{
  "num_hidden_layers": 9,
  "hidden_size": 256,
  "num_attention_heads": 4,
  "num_key_value_heads": 4,
  "head_dim": 64,
  "intermediate_size": 1024,
  "vocab_size": 2048,
  "hidden_act": "gelu",
  "norm": "layernorm",
  "norm_place": "pre",
  "norm_eps": 1e-06,
  "positions": "alibi",
  "qk_norm": false,
  "attn_scale": 0.125,
  "bias": "all",
  "tie_word_embeddings": true,
  "parallel_block": false,
  "init": "normal",
  "init_std_qkv": 0.0205,
  "init_std_o": 0.00482,
  "init_std_up": 0.0205,
  "init_std_down": 0.00482,
  "optimizer": "muon_variant",
  "learning_rate": 0.00534,
  "lr_mult_qkv": 0.5,
  "lr_mult_down": 2.0,
  "beta1": 0.95,
  "lr_head": 0.00561,
  "max_grad_norm": 1.0,
  "warmup_steps": 200,
  "schedule": "wsd",
  "decay_fraction": 0.748,
  "decay_shape": "linear",
  "final_lr_fraction": 0.0,
  "batch_tokens": [16384, 32768, 49152],
  "max_seq_len": 256,
  "doc_mask": true,
  "train_tokens": 368000000,
  "max_steps": 12733,
  "dataset": "wikipedia_en"
}
MLP neurons of a small language model. Each row is named by its layer, matrix (up: input weights) and neuron, and shows model dimensions 32-159. Each number is 128 + 32 x the weight over its row's rms, rounded and kept within 0 to 255. Numbers have three digits each.
After each neuron's rows, "fires after" lists the tokens most often just before its 100 highest values on Wikipedia text that the model never trained on. A number after a token or word is its count.

L4.up494:159127129108137089133128144147181126120136094090095135152148132106137185141135092138135107121148083103121149168070125165147157136159142136155074141148144110190097141116093146106116123165153108133095106129136143115129083079104154212120149110158138110154116112068130108202178097151123099188159131038138101148148076105118108195204151117105128182138100161077180132130108106085064168154101
fires after: " U" 29, " " 10, " O" 9, "U" 8, "\n" 7, " I" 6

L4.up366:109151158073181075145134139143188088067098113140126129076076170121157112168061111127046109098153116115144184093041143106116201117117029112215103131112155170139124130164167138119097150122184083112143128109137124138142143101163161162100170126187110130169100112184172169179088150097117210127148074125089132092137097144104086148069104083173157141134167152112091119128104125166142111134099
fires after: " " 32, " con" 14, " qu" 10, " Con" 5, " c" 5, " Vi" 5

L4.up694:107123155114122169131121161086117104149119107122141115122141115107192128128085118063162106120151137097093101153129161141040133158137149172190139077098118136131161176125133107141120095180143120175151111157148055094132073124163139129103170133164159114168096137129087218118113109150099107119167121090184109173122153156110118167199141153121135105160127075142131092044069097162111115164124
fires after: " a" 16, " Ad" 14, "ad" 12, " A" 6, " su" 6, "im" 6

L2.up641:133128116117196075137069109136066150142157144103146124095158105075169143089124124129190098148187172136120194092106161115086021123102118102093153138191134092146171106039177098127133081124149097189164068103104123166104148095112131138151093150150203149112092123086080078107121132166115136197151105136083173140128121166110160120057172070121158126099179145121103158132120160145078103135101
fires after: " the" 33, " The" 8, " un" 7, "s" 5, " sp" 5

L2.up385:092163155116168137104114139109133196099127075099097135101123172144163176140106161183171114181145102158168150113130161129111144142213166132114101111065087189136127122088139154081087072171080115121151124097120112136123148171110120138174154167098086131144108151115136186177126155130131129137111066135083101166100134175119124112132104081129130089221134118143093143096150124196093162120131
fires after: ";" 23, " |" 15, "," 10, " A" 5, " N" 4, " so" 4

L2.up305:166151130141156146120109120116117141116156156066121147178135161100123119124145132188107102181158116148201165086116131098191119166091109126149124158153137124165191107176116226139090115104127153181156175148176137110209081135125129156127129143101088110084156133139096107178117137159114109090171104078080138110126112107167109186101091073131113112075148134116108043118145115157147227098141
fires after: "." 34, "\n" 23, " co" 15, " 2011" 6, "x" 4

L4.up704:029139130132106136134132129082141142174117119148184163107137129134113146136093097119113143164102154147118148098098094134100097106074105167171121132121135105154145166164136110151096113103111180086125137199157129167143146142174148146132146179129162162153176149052127088139080086161136068130081126175178086120115132157155148153120188074151130133167152145160081115089164104159146225120141
fires after: " re" 36, " as" 27, " di" 9, " is" 5, " Re" 4

L2.up683:209113143093150136095126143170168100125102150162127101166144168052156130151076109098149138138081150108141127151094168087153112140128074166146098128145123097138183149196147132101149128160135131140094163137043149120140148084172100150101125110118117130127052136162154096119139140141114170173157125129177119145130113016103156172087182103130145109103138099039078151120137124154059147180108
fires after: " De" 19, "ar" 8, " to" 8, " Re" 7, "in" 6, "re" 6

L4.up823:100168179138119138057150088129114108175100132186158080092172137121105138119119138160150146119150138087114119092149132152128084107123143109149154165145166173157110108116133134098168091123087133141091142105091150127117157127116124169131060149124173079193073122124138176117104151085145136081161149092127079131109149133116137085120117131116111100134118098099174161105088143164110197158131
fires after: " to" 35, " in" 7, "om" 5, " ex" 5, "lo" 4

L4.up1001:117107116183086103173088068140197144177106109093087125145126141073135092141108100171115140115057096120116099072097125149125099075137115108118113128119114168119145099119126154131063066120084170133125154102113144130061103154100181125148145069090087148107179058157213098129119134135122143111152134168133150144132081105144095138162150175164110134134143119129152134168171107160141122126182
fires after: " " 45, "\n" 15, "S" 4, " \"" 4

L4.up921:108176162129138135113117095131191140071104123063132175091137174167114112136154042180137142196095084102122128126137119136171093128153110183109144126142098089150105125130124147106079150165161118160146154159156142177066108177094139101138157156115101130157104109146118187125095164121150147092109121142150156131098093182086148131100054078170152104153091104145107130086124127119127130138179
fires after: " " 38, " m" 17, " p" 14, " M" 13, " P" 6

L4.up650:096129133102180128070109047140162098125135145122195126137095136157169173053073091138127088127085151151166157094133136113159115110153118107142056117083160131156157125166134140126105171114065132133067121125113152117106155126108117134131123134120120120130138108171106064148133137056142121144109124233142176078164116113195112150092119135108129119162121176180132104164198136117111157192142
fires after: " " 55, " E" 11, "\n" 7, " G" 5, "ri" 4

L2.up767:141150198085182138148159126175170104107142152107100172100097114127148116107104142150062104147130117094092089089158166153109127138124122092109173124096152122098171112045176186084128106174125111103133149111108189155103174100089122144125135151116162114146097141141167138131096124123159165081152103164160176069178146170077125139031094124128104058095074132087097098147116134170112150094076
fires after: "gra" 17, " Bu" 10, "L" 9, " L" 8, "lo" 8, "bu" 6

L2.up892:142135166114074159152102112106123061159078178110087151112124146061143094119115191126092146067038129100138087082126128129141155116173140121066130095138142102112172130133151078092069124101160110085184125168102075151117189157099110101108165091171100092216078093133127133135120127130132129121092099120105153097141074112140161144163099193153142147133156135140146132093162066201203121102111
fires after: "\n" 22, " T" 18, "li" 11, " In" 6, " " 5

L4.up372:134135166146121112100113169105089095124173104132119151137145113145137170166150099039125165127116139123153140170105141081123102116152163149121089133095186143158118130116103139151097137150147179060092113095099086095069109148158103158136111039115110117104097145146118129174132153102170096145124126085083164185145162086118094088119133174183115145038206138135158161088139138124097097126116
fires after: " |" 67, " " 5

L4.up464:072105103153129109085093144174151125171143140127103109143090085066157135176130101111102109088116143131133088112167140158105210079157128124124115124054131159138123089154042179159124133167085079098074149161115180110181093141198083082112162107160158157138113119142159129151128120142123106170125106094139186178190162165139133104077119158179171216054094118089137160147122158159094096135110
fires after: " |" 70, "s" 7

L2.up969:058179143133158159167106151185114145153154185151151116154123132110121127166099078093083097109140174171117172158174117140138163119070169101182158145126192170082162131076180151124163092067127078153130163165105165182123135116070068110166119119091155128138114088110115090097122171151203157137108132157167171146131062140123113137081110086105144133147151134173158138097171165137151100187086
fires after: " " 71, " di" 9, " gr" 6, "ar" 4

L2.up549:158126154158141165142140134059124176090102157096144174116123108104076137116074134121165067043119136107088109119101126158036126162116097111106099147142086168163147156108156127102124116107143118145112095200138183112086148111201145133065103134180070086113149071097119141152124119134129176172150156136103152106136157117099149137111121153125103097155163091098098154165130101173135152130136
fires after: " Con" 15, " co" 14, " f" 13, " p" 11, " con" 8, "f" 4

L4.up614:160112117176117143178058077139155092091131143121197099098119186146126128132145116142137138103113114168113174142063098093083101096163076162127146109125167093182167174134143158162146129127080132161130092145119142173157122084090157180103162159138154135085082173126169112197079103141114074140157078088166140164201107186103096168132162081103103131210089115105126044122085125163117157111101
fires after: " " 29, "o" 12, " (" 9, "38" 5, " 0" 5, " O" 5

L4.up362:120094157099134102139155079173104101132139142090103114103135102140165129027155105128070108077131122180220161079110078099118151108121125132187162038103122066134169163153104167126146061103101131148126108102178110164114083123090102107121116112132154130086173147145118142120087143104149149180115127144072142127141110168068138130131168163180171117101151127125098150089104138134134096143134
fires after: " " 24, " the" 16, "ian" 6, " an" 5, "s" 4, "ic" 4

L4.up537:114091143127102135120170083135145093129142138088138160144082155100171131158131185092118063110130161145137217143137120074165148150081134126108093118116132134160158200120132158152189122116130116081164074114137124142156084179110099141134210122137136155166121110125143128118161091110127137093123077137095154135080154148086155114103156140101095109142206158126062087167125124164158145099112
fires after: " the" 25, " a" 8, " " 7, " se" 7, "-" 7, "20" 6

L2.up386:130164164118100132102066101080106064119151109091157145096087034109136089096153101113108026125133124164115115070074071105125119114060162180205060115162143085118134096164166142112125138115119078116132066137173125104200148160139142119154131117171085124140099088087178123154127123103097139123117127118138141090098137144149140136137162125149137102151166113115092134106155165160129108138137
fires after: " " 39, "\n" 32, "-" 4, " (" 4, "–" 4

L2.up462:122164163143173141144089101181168113178104083124157097083145075105147113071180119143117144104092158166140138133129064140134103142207150135167112105225113180113164172102186173109085150129126184102120134074138147113104133161089142177128161075190130108094043125139114145192112073090127126088137103122127163147156113096125156104175104093086114140142095096153148088138112108126122110178151
fires after: " T" 27, " F" 14, " O" 10, " " 10, " 2" 4, " the" 4

L4.up100:120099114124180176152077118162131145146127141109148110149127063109153136133127135142127136137040148127117111139110164127095140092099087139085120121109120111164110095198152098076136128111137142141139153166142169175118158108165133164118129121141121104167100110153140105172115116103176113172111113117154125078164074083156115191113182031099106146104160123163131107108102119178145132123180
fires after: "\n" 40, "'" 9, "es" 8, "u" 5, " Con" 4, "it" 4

L2.up355:088169188170066123120049070129178135129175144131106113106112096203158105109126156176084105116047135117157148152137189085088102110152218120097088138148153157183131155124103107122103097124133157118184136114119110100181158129083137159133122123130069079162178072171113161108139136162136132114133094074111151193164123131083072134088136120139118113156118186132145114117100126121219150113132
fires after: " " 58, "mp" 8, "ment" 5, "app" 5, "x" 4

L2.up344:136153165119151141110112183141094128149181152075141144085188091181127096142163169081124110123151117090107112111141108108173156115117157201130112090085144114097140087079130137105078108109074140061098126168131116124089092172105090177108166126112093076137131087187101129143091125125134231126110125136166114113161141123061097170073148113139101067154156144134088117131111057117111125145087
fires after: "jo" 14, "lo" 12, " car" 9, "ci" 6, "gra" 6, "tri" 6

L2.up114:153167124181144128093121110078135161131098115118097139126145126097165164169116124142099126163132108119077206096162110185085068087080135084078124136093187119122096135143174177161178121091104151127103109112098127145142151168160147112104166156103119201073118156129092086089166136130080148164103096122081188112153118097133089066117167135103149173169157106131150068131143109154110156121143
fires after: " " 22, "%" 13, " pro" 9, " co" 5, " comp" 4

L4.up321:182119097100117123117033150105100115140105214123123131160165145084156164141072121109118170059126083142141134128056129103079141187142075157145142152127105125135128157124144109067171084173144105151164074158122083102127082091097174185164155155079179119107119152110150141145150107146160152077123084148183173176122118176137138162105137123148128122130068131097108130105094175129116142184123
fires after: "\n" 31, " the" 16, "==" 7

L4.up168:146165099164106102091159141133157085119152108188182066158109181100188110047182142150125124144110062158143151126181106166164140130093166136098173112078140153125134103124146128124139137120145133145135130103197163150151136075105069116190072090137073082129125165120143077137113130140081124146135126141126091117180149137202062116144137088085118113149107120099100092153077118166173147090131
fires after: " |" 83, " " 5, "," 5

L2.up118:118107127192165122155139117135096127149129150108141133085131087121173076140125160136103097181140131124087070113102107108071110166087125133112070133169124176096166126112224090093162113134165088149134130169155084091088180132170125109104134134206127122169161104072124125160117057110142166136139019101089123119120190109081105142050106144071137124122147134036115153103092111110102102166149
fires after: "\n" 65, " co" 11

L2.up203:118148115161071141134134102166144132142139187165139102092133142112148120090121122106129096146155103063099099118095084181139112161118089104159113149097093102174124110054186187110134110192174142102135138125166126186189149119092159181102087160107129159150094119149140126123134127132128144137170156193137065102147161088094201108141149115108139114128071141075103115111136125129158138048110
fires after: "." 43, "li" 12, " Th" 7, " Al" 6, "al" 6, "hi" 5

L2.up486:107093108145056162069088141070156137132141130123135086205145090090160174180104114101109094069120116159096145098097121125125177132112166117143128097142107101143085145100159126166108161144135106110118148105132094119137082111114144114076105179122160079187123083143107124119114129163131146147098104136133170123137101133105063150177139138177149114073126096114105077119076076166129107098141
fires after: " " 27, "s" 19, "n" 10, "us" 6, " in" 4

L2.up165:133101171149123142110104174088130205086118105060147095129118143117087138096123097096186136103133157156136115135108082121124128097188106156130100114203134183128096113115149140148111074136092107167146052130096145107124201094144090171168103122111185140149132098124125178131111063183140132144141090127103134086099093153225173138126143102102128096119094110125159131134106102115098099091090
fires after: "s" 22, " un" 9, " ex" 8, " c" 7, " su" 7, " dis" 6

L2.up347:159115163182150145129073095093188132166155145155103120068163105107103119151093102132132109116083176103164157074110089138206151061092139167075151139073147087072105101176114104077080124135122199113184121145140100184144140179124120149178103113089115097085090153120136146136065178122137134150147151144073127137140108107163154113155139066095155140086129128128150111177164146110195105089126
fires after: " " 55, "li" 6, "ke" 5

L4.up1009:138121153160142127100074128079153092100154122125125136090130143101105127166133127217131147123118135173101136115113123189073164129194125138143112186139111115157149116163162146102086095134170130099170138053110089134103107105127084163079112098098131114129038127132118225130110088131147115156042107109107106198148156042154100129063133122154140158119153117140121150139118123101142137145120
fires after: "\n" 29, "==" 25, " ==" 17, "===" 11, " F" 6, " " 4

L2.up786:143110160171144141153065124103181048150137101104150085112106089077208120125133061161113134144160190158153159098140118094119158129087093154178223182144125067133139089162173118099099130096109121122138129128180160149167112070086159086120121149130082093093183104109105139100131138145111134162141138143125129149202048128131089134094120053153160162133153130116120112119124142133110123128083
fires after: " " 53, "s" 13, "\n" 8, " (" 5, "." 4

L2.up831:126140093128149119157142159081127172128123096109090150120171129123139148118162178205122148122124167126088154159161142087128087179146133164127134202179147124085140160169135147157129078134135127125179223131129101158129132097148103129108125148158150116177090127155155109167122109083161173172083145147145149140137093095206150101152169072143123123098081116094131161137137125111054117148069
fires after: "s" 31, " de" 14, "es" 11, " as" 9, " De" 7

L4.up80:139180120086082125149122139176156162148103098123066117120114134119164144072148159052126129151123104124100123073177115135177142106115122152145169093153140059090152115118134112146124092157148080206130067149151116125137136152100162156222106138127076157137143110124149112145129126088148100152127110106099061140092105115101129196142120157186196140182157094148090112144126105142151122107093
fires after: "e" 19, " Ne" 14, "y" 6, "a" 6, "ne" 5, "." 4

L2.up843:082177133165094089160197095107112158173108173148116140096183125081208093118130145135130074063088104077177134122140132128126133154133128111107149072113098118158156166152123110100100157149149145089134164123140086189175083114127116092110142131189143142134141097189126102121122163138109121103103138171144109058099134100145185196101186165114098142152144115056090169164177086113048144119085
fires after: "th" 18, " An" 10, " For" 8, " Th" 7, "hi" 7, " Al" 6

L4.up353:146180127151129184142125142115161158090122149095101165148194046095074129144200132131115159109148145109128141070162123128164047139084125121133115113130121137125104120148128105147129135135151116107138121090117135144147089083114122187125124128188207136122198143118146129055159106132132161133111119106099142134123106100091080161120134122135098151099124083079139142122100138153064176152094
fires after: "s" 21, "ar" 11, "ne" 11, " de" 10, " De" 6, "e" 6

L2.up253:148068116126101145140151094135183188149152104119129098172140093130153120146094143122150163163079133186116148100109079156104088166078096098119092127115092165202125140137105102176066121175127098137175087165176119057138098139160138157157128100167167173160096127097099144163155102173102155064131109176125134112123103124092146121059109141118121078151099094203163179134098123139068145164138
fires after: " in" 48, " In" 20, " a" 10, " at" 6, "in" 4, " of" 4

L2.up801:131096162105182108043131104147152140074138146110134115145197149135162119134126100098031052129137071138087062070096102157114164128157166142144129103085125164105163148107146144121093107131131115087105119118045142176176172136140127167125089092097179151164103098140166183094104154132202110079138101175111132098075189140100090186123064094109152145125145146099151114133112142146131141140148
fires after: " to" 32, " of" 8, " in" 6, " by" 6, " from" 4

L2.up91:140096112154135082104063114169162090138139154128083100132097110093149160113138106184112149154147142118135154111069156120117096111104205155142163186170119107159187124117079116162225151210062152096141076170132122205086081082126141205136176104176122131018119105117119145095095081109107135144171111155180155154159090081165139108074125112161072084140146123132086103096139148093164139143117
fires after: "." 39, "\n" 38, " that" 4, "," 4

L4.up912:103179167152107137176154108139219120130147126135132116098079081152121133105193114170105101097127097099111099093156117179066115134144125169167170129233158148164118117092126126169137157088046123117109092128154143146092084112157163152143121181095118100145161156089188057115116122128151154186097168147152212161183083109165111123109126097193091122104144072149071106128193103151170086144094
fires after: " " 46, " S" 13, " G" 11, " c" 6, " Ar" 4

L4.up350:141094186128105092135101148131133214106157113117172107093130120123140143135035162158130140137092144127085108139194068162103093208176100126131160083116160135113125112204125189170105150121084185050146135128125130104132123087126145141116149164113134119080075125164115160146108133097136125131160113139104095147112117100061099140214129096074125145204096165122069079204167149218114105171147
fires after: " P" 16, " ex" 12, "|" 12, "f" 7, " at" 4, "k" 4

L2.up807:137164137154102103075097104178102107113091092137104084238113129121074121180081087178091079112118142170118080116175121128123188150191106111140130111168169129169144115125167072126089127148090105105114140106124196125115098132075135114130160107165161135147142122123092101089130139152149173150148129120122093170182131112129167177114135128137142164107078069078118070088131161118021043097116
fires after: " in" 31, " In" 14, " D" 7, " d" 5, " hold" 5, "\n" 5

L2.up749:092102126156135153069116154137093118134120190070140184117168147089178173103084102163115039135157104159107130118109099156157096163129155173135147149117143130052111130123132165104111113097167158098166107129099103104088119144090142148072077112197137104123103009143080129108139117156133154139155129143106175139110155123118120175151151068125171115128137186115158066129116042148156204120102
fires after: " F" 29, " " 20, " f" 14, " E" 5, "W" 4

L2.up538:099080112152087155120102122171142161135137150086138113135075107139131123151106121099162115104145126108102117136119096193140119138042089103145122142174181189092119207130159151121139127195128117157119104119126110080115166095135084145071085201117196129179058132165101150115067114186131163112128132098158106165146076087135133103145116154113127142135115137144151207131182164139117089190107
fires after: " con" 26, " a" 18, " Su" 12, " in" 8, " A" 6, " In" 4

L4.up315:113140163209113159178126143091169117160155109165058124069112138134181107088162101099069183148120100128057172176113147146152086076149132150094162107152125097178162178157130148095104120128159135113123039103140114163085106135111127139125199177152093129164112119121095184099157103103087162124159113138116095151195102136075091097176162143125116139050095081124109102118166095146117173179179
fires after: " the" 19, " a" 16, " 19" 15, " an" 5

L4.up752:141143148149186161115126104115157115160217154149124145140116090103155085135135119149068174179113082148138136094100100073126096127143166193163127101143074112134138152150111079142075098153136114139107111153096123104076089162154149130144115129085131060176171130104111141138136066122156146148128137134158158139130138128114126112126167084094135189047181105150120089103123095142171134133099
fires after: " " 41, "\n" 15, "i" 4

L2.up302:151086080131102105106105126161172108142103141127144122140130083128147117169108130143145092186080128109172065123124078132088116151175058115146101130173095108130064159186091122127124096163106072149139118095048098102143141110168121162105132104147114106099117105145111220136108098190142153120136107125085146136071118079126092133111154168180114141138096128203151170175104143166139219129153
fires after: " in" 12, "in" 11, " In" 9, "N" 8, " C" 7, "on" 5

L2.up484:090157155111160067113159081142144124159139102054189171105177136114158152128171130176164156099129170174125190168090082120137176172137161151085123084127142135121122156075178135131088124081128129131116189115107126122105095122056114172155102119107144110144166125098095117137134137102150094142169139120068061127117101115114163121095088121109182173124096138085164133162107114107166141155143
fires after: " " 46, "\n" 27, " P" 10, " F" 6, " p" 4

L2.up1000:104104111106089121068067086104127142107154154074120154110104150144132112146116102141122155225083144099137160153106152074164112125098186137115102123091190124166072189125121071161160147149145125134118086159136059149114098178161169141196145093102150090163146151137139085142093138136183152149138122170156146168111120117106158122150115136147093118173122154130151108118096110136173165105112
fires after: "\n" 55, " re" 12, " con" 11

L4.up57:100151144097153127158136118133098182119179058123123124087079073141134172126102132142101117182103132086087146122008148095144160110108115200112133085147103104103143147125150136147081138206110145170106199090093049142132123126116105106133187122111124165114099073137160190123080097181120137171154111180136147140148081152112114085100190113159179145111147108198132089118102093165180140106106
fires after: "." 50, " " 22

L4.up386:175102125104084125133079102138191124117139160148150081116130124106116082118137115134145149153139093073164100141167088161157147119143069099171091192098085163172113097123166163139149166108118135124200144101154112130151116058122104103093115136126126129189100087136096105112213151089108113116154095124126181095058130189073139174095140184190135102132142117115149114110175085166116061130124
fires after: " |" 68

L2.up922:123122113166171156114152107133119153151126148106136120086138126091111162104143104144153088141137094107105129102137149148193131105102186106121052157097148117103151197137094118078155103191148184111116137172160107107113153138132128094069108147064116160120143146174113133149184106144093103108175119193068134154168135174147170074120116186129125150105123145143147152077143101147137091124170
fires after: "%" 22, "am" 12, "il" 8, "X" 8, "age" 6

L2.up74:178155085144139070090108165146092093133116122142119122102115142152158162109082169123125153136153139119088166111128128089120136151138127124065132156137108141130128086135137074137080049118108154110117097107115133151096183128131124156095136128132121133069160134157101091108145109139090215166106128127131216115122076082084115181111120082141104153110124126128169092126176124098193134116136
fires after: " " 39, "b" 9, " P" 9, " F" 8, " f" 7, " b" 6

L2.up571:145122092152132105093093143148135098033142087058076146169196118122146131116167141180134167172082056146152118205107068127100093113136125118125105128107116076124157161095107136067100114159100117120117162148132160110119102131073109149144134119111145143113149176148128143175170143103147145154072126179081155091125137135090088082136116151144157123122119191140124173129117108099096083105098
fires after: " m" 22, " Ma" 21, " M" 15, "M" 10, " cl" 7

L2.up602:088176168164110053113095066166198074140172111145080126133086115082127120127172092119060146123118103166122124085115104103154182085096122158141183091126062122153073134082185109116099082105143123124130185155154129093186134134120130140110105159123142156151116075137090159141148183083130118046135098124161138123115095135105100179025118071161117095120108131125121098088070107170129092117164
fires after: " " 48, "le" 8

L2.up719:126164114160058127119162158161080113096083171146124144115167134079093159185157112133158126135096164125086163107116190106098090192142140167128104135141130091144160155142107083124114108108113120063122156152127142110106135143119201094108147130138112150062074122107108111086147153201163142107117106158101111141140124116094124131109159181092056155165087134148103160072150137124110150140147
fires after: " New" 26, "par" 24, " P" 8, "con" 7

L2.up896:131117096152103089058157138121107122130090130179117150146123139120112145140179160121093143118080110111104161060125123095057113098114111091160104133026114111071132174122155153093106142130133135104120174157107144171186069112171135162189158094138105132125078073093104117131160108148162104186127169103113078122116180117108125131128134157142088097120176161176185144164135161157102154109201
fires after: "20" 28, " 19" 13, "it" 8, "equ" 8, "hi" 6

L2.up592:134117127139119134107136117124233138153144106027162250171165134100194161117134140136181163121109075124099079168152098114108141160127160111152103039120085189105155146170135139109114132119124104120119078174075156116083151111123145126146131121131103126101108125119136096062129152170161139112106081080148113182171122167118128125099136104185175149145119073129167146157121124099130144130106
fires after: " " 24, "o" 13, " the" 12, " a" 5, " P" 5, "C" 4

L2.up3:165166176117089192108169113102101117130121080134172157095117162151132173110133102093124108180115064096080126118027097117134137154155151161123174173106131106102139154136140142128036126204127142096142119112150123134116098120119095154128129154142143135152133174155099154070164167097129138100082096099064157141149114100084081184104161172165087061114117158094134103076121132097128179084155
fires after: " " 48, " m" 20, " d" 6, "M" 6, " b" 4, "ad" 4

L4.up810:106099160166133110150139104128126105150201130089135113120170127077156130121128097087138171163168145088096200068131108127121169105104150114124121095104152096160135133110201184117086132140148101138079104128111151155122120104146178107168138149110059170129097112181110159125160131126126186185119151162084072111125139121149143065114124197138166062127092133078100163129071189125100177211136
fires after: " |" 23, " the" 18, " 19" 9, "45" 4, "rd" 4

L2.up665:107207179126168137153065109128110106111198143133111141139088128151097083139162079146166094185147122132083127096102112106106152136140161125089103115112113206145098136150120059106072114163113119159133143098162107165127127081128162091132161077121136158177166127099147111108094049168138138149106154148157114145131138165215137100139145122110130117087136096137091106131177119125129083148109
fires after: " w" 42, " " 14, " work" 11, " W" 8, " a" 4, " the" 4

L4.up293:163141123117094104186129099140096089124107104091132130131186141122199129090142160130157101067129055078132083054109106140170124159154131132136099080150151125121171147083161143167139108092150097090141104102180106143166106121102186075114091187151148167126095131166156110144117089152163223149155106097107131145133108131137141164120135135134145136117077110087081149183122118148153135124104
fires after: " the" 38, " an" 9, " his" 8, " The" 4, " a" 4, "te" 4

L4.up491:135121138177092151102144103116154117070199158188148123169069135110130143152112108142128192101147115074111106101111103144162121098072175149150212111121103128135113143127149128120090120137051096102111157153118187078145083081113171073093135089164123165139104085091136107121162126167161177127099143110126105122116152093169086115133139076124117154167126080100105102132110132052141128111145
fires after: " " 27, "te" 12, "s" 6, " and" 6, " a" 6

L2.up998:142074150127084100086145129205182115105164086131179131141092135152121134142134114194130129126148107175125124132176092169123117182117106053119120095110120141131067073100132123138127170132093132101110169170168132127153130143108157148107109117099183104106127142192151118148088137192160171108100084130176113144111111144139061071114125122147118094136150127148156123146181093148074116109110
fires after: "it" 18, " Com" 14, "in" 8, "ar" 7, "ir" 6, " " 6

L2.up61:130179161162126100062085160103090172117157118117134093186093089116151171132128124124118125149109088144126155111119115155157114115134134152151066121091188112140146122169096181151125084145079136160135067116065180150097109143119112119128119170113117088116129115133095131119121143138133183182064117128134159125124086095100160132096148039073180117108149124114084119085195131145117175150113
fires after: " " 68, " fa" 5

L2.up938:176147183131064146124160140122144148171144112081107128106100155125099144092107104115154062099141104166126148078117114176073112214158175143128091123181099162134116150137080113083128175090076050140146117071163174077146129094114120137094183135124197148089151099181104128123141124156136155164158178129169144086163073202148091135117096080162104110110160123154135123131098109141170137126146
fires after: " (" 20, " Com" 10, " \"" 8, "in" 8, " con" 8, "-" 5

L4.up913:101137173117102160113099128073123134128159110093087091075058118119097123171053116136147114162138175142154129142122073166086100174094088145153138183056179145072092122196096143157124172135161133112146088139153149104166096127190128162133147156107179156180080105176082128143179175120135091108114172069150110172165156106120155181137185208128119149111090173117082105113131102136156140134149
fires after: " a" 16, " Com" 10, " Con" 7, " con" 6, " A" 6, "c" 6

L4.up66:142148113109100122119155156172106058174139131132148050105131166137133123093108095066093160102091123188113112087185090140125060210142108114087138124109057121177141122160188140050167143141135156166122109132163171157192118133179131117164116148121121075100085154092127104122115145134088140121086137100110154107121111182142108151136125168108124174131117093124101151137056121165101115069131
fires after: "," 23, " |" 22, " and" 14, ";" 6, " the" 4, " also" 4

L2.up190:103151148102093128124071143207181108173074038171103122095158116115089173142096161113161128142127181167174105097125091123146079135075124152141099120135113135146075163178137131129080067123125134149158166119107125165143126124151083167111156142104119154131141116174195100145202104204141130118235107172100164112133073092157121061115148133120109137072126119174071053077161093121073118164122
fires after: "e" 14, " de" 12, "ar" 9, "in" 8, " De" 8

L4.up496:181111124129170113101157079121161116085161066131097077125146068108120084136103127139131089089092099104094156160162149120118112132200130130193110102140129100095079114142181170156129122139072126126096100131142168103096121141130127107105138126161106161157149106155073172096169111166160138173151074148076102158156183116135079108102100176116130143143105186116122145158165138141104151140102
fires after: " In" 28, " in" 19, " S" 8, "s" 7, " " 6

L2.up511:109102126148061138113084126099089126121191151155188128079126097127087085156117174079130148093140175155103102152127126139129097137096090183113131159098119150101180117108099210067114118194159142101194142149081189131114159138185155142169128094101195115164086108137104135206156115203174119069170112054118171126129097128127187148104190128151127123131107158162118164136116193109133157150065
fires after: "\n" 53, "di" 16, " Mi" 8, "ce" 4

L2.up271:102141078143167168129094169216144134193100063147162107173122119142135101119136118096153172168101145103100140084228108094141134147145138126127093126105086145117165132113143080142114140132151153158171110113171141136158149084142123124122101137162114072172092162099100109118141093070107114137137157192115123134107147159147080140170128070179109103091140113098075065133161134162124099102114
fires after: " |" 46, ":" 7, " W" 6, " " 6

L2.up923:132164146066129070092121144158093091174130126082109137087128182117114166195169128101102149118111135147143121113128170115037177123055078140106138109109168166099119183121126123051094142152137095167119105145167077096159076106073109151131133184128130137113132141139090122129091176088120135103170081137109136156086177126115134093086136094124147122050083128093112162165135095158119182159088
fires after: "\n" 30, "-" 13, " (" 13, " \"" 12, "===" 11, "==" 11

L4.up736:128159078113067120084131165173176146101191125136123168104118166107116161095159082081066147098105087113088164136092147129092139142132089093122075114122121150145137099093143130074145163185169129115131142177124114139164114115135109163205131167056163094107070100138215066092092104146128169102168188129123072072124105073139106129134179123080138114166168169209108177135145176089151165130102
fires after: "il" 20, "al" 13, " g" 7, "e" 6, "el" 5, "li" 5

L2.up416:108110109149146099149136176166104055177107201125167114135088068143138184132103160067143203202133147077108126158186098139107142152154157135110154147186065138124111147109150127106105084157108063181146065173147145163148138137102126135130104137137120097127152165174135128091111083055110105153160172074117145094086154109076131120146172091140105150173148070100126149109139087127135089110119
fires after: "\n" 20, "-" 16, "." 14, "a" 12, " Ni" 6

L4.up989:145120120146124163122094085154125131190138131106083117109110111065192118181169097144111202119188138149116143130073086135123112150131121142154157114104132152139114134129092070114146104135154136110106109154167101100166058115111153160130117118133102110101188100091162136157189139128104150141145126100131152121133079072061157142132196076194139169148143059147101133100072125089156132189146
fires after: "-" 17, "ne" 13, " (" 13, " a" 8, "s" 6, "al" 5